{
  "norm_place": "pre",
  "qk_norm": false,
  "attn_scale": 0.125,
  "tie_embeddings": true,
  "init_std_down": 0.00594,
  "warmup_steps": 200,
  "decay_fraction": 0.846,
  "final_lr_fraction": 0.0,
  "seq_len": 1024,
  "doc_mask": true,
  "steps": 4239
}
MLP neurons of a small language model. Each row is named by its layer, matrix (up: input weights) and neuron, and shows model dimensions 224-319. Each number is 500 + 40 x the weight over its row's rms, rounded and kept within 0 to 999. Numbers have three digits each.
Before each neuron's rows, "fires after" lists the tokens most often just before its 100 highest values on Wikipedia text that the model never trained on. A number after a token or word is its count.

fires after: " No" 30, "." 25, "No" 6, " full" 5
L3.up1445:503557490465498514475510503503472523514496470511495477465482504486458423507552581549460506495480472447469499578490534503467471473487507488550490462538570503461464423459479575475529466494508420515489489543547497505465506482535447526512516536515544510454422561559500603491479493467502414541

fires after: " the" 15, " a" 12, " as" 9, "'s" 6, " (" 5, " Pos" 5
L3.up797:512462423500520449515532534492496542430582468563532527554529522479518501504517470535472495434543533471478509470489455528481533487564496544438519476485539537511569433495521548547512522516485527547491485600561493547420465466520524490490529487528498519433500542497449499452494529492506434480

fires after: " in" 32, " to" 15, " on" 4
L3.up1150:546423442504517481451469422478513498461481495485523472555496488568467494485534503468486478530476516505538582488527546438576480484463513519540489479496455519501513490418476421505541470510506488529482538509492482455507498466432551501536554516495453503441468487483548432510587505534518503491

fires after: "," 50
L3.up1776:500526458452486509498524538475480537455524433453481550497537482558484491459449444437484567443442489437530492448519497483542458549542459483515501531444472371502526481545514469489545513482526583545498472510552493567505457509485492495476537483488507500579506478453501502516532494547425495410

fires after: " which" 20, " who" 9, " she" 6, " has" 6, " had" 5, " he" 4
L3.up52:490537461473536491538559506489531466472516484535493479535401502484446484500419495429493438419499526556448461505536522486487487485505468472502495569625567495419519510485531455542467591480566545449543507523524558501573559498461498500549511519403505469499493430558519519459542539480492495507

fires after: "," 21, " is" 19, ":" 11, " was" 7, " are" 5
L3.up1639:472513565517447491498446466475520559515544449438509471499495551467489526458495451489554516487467465509539464534505460506485484497489527497522467506454449496455516520451493551482520486505502478554491482484409456528480474520498523482451472440466514459526568487518512549471393514475494467461

fires after: "." 18, " The" 15, " V" 7, "–" 7, " ." 5, " Al" 4
L3.up667:477519498496491549510504483536473539560500619551494513497517515481520488473512513515522441522496530479455461561559510510560458419454528514506441446375493522468561484479522458485521539541477538482445494518517502433503525481485524530518558474501463578487587541462449535458520554537599480485

fires after: "." 33, " %" 10, " Votes" 9
L3.up1903:543499449521539433537532483505591501484524563457559512487531509435449495553510476530525389481529460505423529478548469493458472518492496516529508517512461545525515490468532528462566498476510428462466500588602571341513482415574432562498412593510499501472542498531527551557468466547517560526

fires after: " the" 38, " in" 13, "|" 10, " of" 7
L3.up1788:490540506538489500464459483492454552553554523499522481494485534524483448527558518461586578489496473475534480542492547490529606519558559439477471478531469432493523519493492525502571553435440459492511489513444460522517525538520500523480526537462612492530550474489478469455513558514488531483

fires after: "–" 47, "-" 37, "/" 4
L3.up2110:525479505520553590560529454456483549460456495507418508493483481581556544462500553491513445511468469467464540488499472500492478531539452563511471483528509510489494515497519576382553446558511534506488535514492558485499464539495444492483477532490461463486540486478474463514529495477502434421

fires after: " the" 30, " his" 14, " their" 7, "'s" 6
L3.up2230:522513482505540489460440526497495429523519565484504556533467468518462499493496517441483535569496470550505544558524527519424516557516510558497535526455503509593508545480463498482499444483507454416461517480492451478533541525404524533521533569529481537530455436523488505470522535419590486470

fires after: "\n" 32, " the" 20, "," 5, " The" 5, " of" 4
L3.up2296:494522475504512520502452489562522468404507542445543459432545553463496495437448487484522557477474479560476420496445534473533455452601442472503495557591463425510464468527481520485535455479541505464497523498507503530495505486443489510486474503560507465497583509550438515503516407473476425531

fires after: " the" 34, " and" 24, " of" 8, " or" 5
L3.up2410:440551549482527521497498487537417523499508490448476507476504564463524500500568470507458513462480407489475481538541507489485455473493445428478443523566486432482468491507467550514464555485544527480501455502535522452595519472474491482420545482447571491449508498489553566545521499443475576502

fires after: "," 65
L3.up2460:534544484488514494529513481399501527499485521395497529466450441506479500485528592463397474525519525468467449528488482550470530466488494589488480554477483521495459528468505503491493455481517489486483467499496465450519526487522459479423534477530437492503563549457474447540466461539539450560